config.yaml
n_layer: 8
norm: "rmsnorm"
tie_embeddings: true
parallel_block: false
optimizer: "adamw"
decay_shape: "linear"
final_lr_fraction: 0.0
train_tokens: 537700000
steps: 8205
dataset: "wikipedia_en"
MLP neurons of a small language model. Each row is named by its layer, matrix (gate and up: input weights) and neuron, and shows model dimensions 240-303. Each number is 200 + 20 x the weight over its row's rms, rounded and kept within 0 to 999. A neuron's up and down rows have the sign that makes its largest values positive.
Before each neuron's rows, "fires after" lists the tokens most often just before its 100 highest values on Wikipedia text that the model never trained on.

fires after: " |", " a"
L4.gate709,177,214,194,195,168,183,201,187,200,217,191,204,218,234,222,230,216,208,239,219,220,191,207,233,178,210,216,234,195,192,227,176,170,178,222,175,197,193,198,236,188,191,192,196,200,201,211,201,181,175,185,177,200,173,202,210,217,205,202,197,227,203,171,220
L4.up709,184,213,200,222,217,243,224,205,207,195,240,183,215,214,191,206,168,199,214,223,179,173,212,190,177,191,188,225,206,208,179,176,246,182,211,216,209,187,197,197,218,213,205,201,198,212,201,217,201,200,218,224,218,226,229,189,233,210,221,206,230,209,209,167

fires after: " the", " under"
L4.gate939,202,206,193,199,167,215,214,204,181,226,226,230,187,162,157,212,176,190,208,210,204,208,193,174,200,213,203,194,192,230,197,184,216,223,185,184,209,234,230,198,181,225,175,195,203,214,200,196,191,185,195,208,176,191,161,199,183,206,221,231,174,243,213,202
L4.up939,195,177,190,191,179,223,227,205,236,169,194,181,156,246,180,216,246,210,188,220,215,199,218,177,194,208,185,213,207,212,170,227,197,166,197,228,212,215,195,228,239,211,207,194,154,209,177,175,195,198,185,211,210,212,233,171,236,192,214,189,205,196,202,162

fires after: " the", " of", " was", "\n", "'s"
L4.gate251,202,212,223,163,175,211,206,207,219,199,173,176,158,205,193,205,223,195,167,197,180,186,180,221,209,211,189,182,187,201,188,182,195,206,200,251,192,180,201,136,200,168,213,194,205,198,211,207,206,192,193,219,206,214,197,175,198,220,207,211,189,211,212,178
L4.up251,216,178,177,196,196,240,177,171,183,209,196,175,196,237,223,195,188,198,202,222,174,209,176,179,212,188,209,198,161,221,207,181,174,175,196,188,210,233,178,199,226,179,209,243,226,203,187,180,181,191,181,158,178,186,206,210,223,168,226,182,207,183,216,208

fires after: " a", " received", " an"
L4.gate687,219,211,229,197,195,209,219,270,168,225,199,188,173,166,206,210,200,234,177,232,172,195,176,208,147,191,212,198,209,230,238,201,241,192,199,203,222,178,198,213,182,252,205,189,195,202,171,194,215,176,206,204,185,182,183,227,201,200,191,185,187,238,219,199
L4.up687,178,226,193,189,194,183,175,184,201,200,174,185,226,211,184,220,191,198,188,201,178,224,214,209,234,177,208,228,198,195,196,188,255,183,190,214,180,168,183,214,187,200,194,219,220,191,235,192,212,211,155,217,194,149,216,258,191,194,215,210,197,193,193,232

fires after: "\n", " 0"
L4.gate414,207,217,198,223,196,182,211,197,188,257,207,208,180,152,187,236,218,188,190,206,176,188,183,199,197,199,198,174,204,208,195,210,197,219,235,210,213,196,202,209,197,190,139,223,187,223,196,201,212,171,181,189,234,172,197,223,194,198,206,205,182,215,233,210
L4.up414,196,185,207,226,199,199,203,196,188,206,180,229,214,162,209,222,193,180,204,183,164,200,202,191,178,216,195,202,216,215,201,199,176,198,210,211,194,185,186,221,197,185,178,282,197,199,211,197,186,216,186,175,225,181,216,237,216,217,201,189,209,206,215,234

fires after: " 0", " 2", " |", " 1", " a"
L4.gate224,211,191,209,210,172,233,190,214,193,225,230,211,191,229,207,222,200,210,169,219,238,221,197,207,205,209,247,157,194,229,191,191,208,177,207,237,196,164,186,202,165,165,215,162,167,221,203,236,209,209,177,234,213,205,177,258,201,229,173,218,180,174,161,194
L4.up224,206,198,196,177,203,197,173,210,195,230,182,209,226,194,222,210,187,169,199,223,234,185,233,214,158,197,189,195,206,227,178,211,224,200,214,237,194,204,176,185,185,192,199,175,168,176,219,220,222,179,181,199,237,202,207,176,207,234,182,213,188,174,181,167

fires after: "\n", " was"
L4.gate149,176,209,213,185,207,195,212,182,219,175,224,180,177,187,207,211,204,201,209,221,203,194,172,180,188,200,194,216,214,198,206,202,213,214,204,214,184,179,215,188,164,168,213,194,194,192,225,196,188,206,173,207,211,222,207,185,146,164,221,216,196,204,185,209
L4.up149,180,200,216,226,171,204,237,189,211,209,223,176,199,175,212,193,194,209,164,186,241,198,197,216,194,217,224,201,213,172,215,201,185,198,215,184,196,233,206,216,183,212,209,224,181,180,166,185,162,202,214,157,185,208,200,191,244,207,206,200,192,139,211,196

fires after: " a", " an", " very"
L4.gate29,192,234,191,216,177,219,222,177,175,210,192,175,179,183,190,224,215,185,184,216,181,178,219,200,214,204,182,195,190,188,207,185,223,256,202,211,199,160,205,197,214,210,188,204,182,214,182,186,200,175,174,230,186,201,231,187,218,180,175,202,186,221,208,163
L4.up29,170,228,186,205,231,232,214,182,164,218,177,182,195,194,185,174,202,190,207,193,173,202,206,196,187,211,185,178,164,216,199,214,225,236,190,238,192,171,190,208,219,202,202,175,207,200,167,190,184,206,178,200,156,191,203,183,213,204,194,169,211,221,192,190

fires after: "\n"
L4.gate1076,187,212,223,196,190,193,211,220,157,233,236,215,152,205,193,211,206,193,185,218,209,159,222,202,194,213,202,198,235,198,215,224,212,211,262,186,194,197,218,203,174,196,161,225,195,205,194,219,195,180,185,179,202,225,211,192,180,205,186,201,203,209,194,194
L4.up1076,246,213,198,221,176,200,216,192,157,210,196,205,225,202,194,198,215,223,202,176,208,192,189,209,165,188,214,213,197,212,210,226,180,236,218,225,196,183,219,196,230,175,221,191,198,198,204,179,213,184,205,194,179,204,213,191,190,174,173,180,206,217,221,180

fires after: " at", " the", " on", "On", " a", " On"
L4.gate350,185,212,188,193,194,236,181,212,205,208,227,236,194,206,173,196,207,219,170,195,187,193,181,207,202,217,221,200,195,199,185,208,237,195,226,194,175,166,236,195,189,217,191,199,190,204,208,206,212,182,191,198,205,221,191,180,201,217,209,182,215,202,209,179
L4.up350,190,198,204,178,185,216,203,173,225,200,198,189,224,194,176,187,186,213,205,205,190,221,211,207,219,201,237,196,156,197,185,210,204,227,203,208,186,186,209,206,218,219,207,149,226,193,218,207,197,194,214,187,215,213,170,212,163,183,219,224,233,205,192,224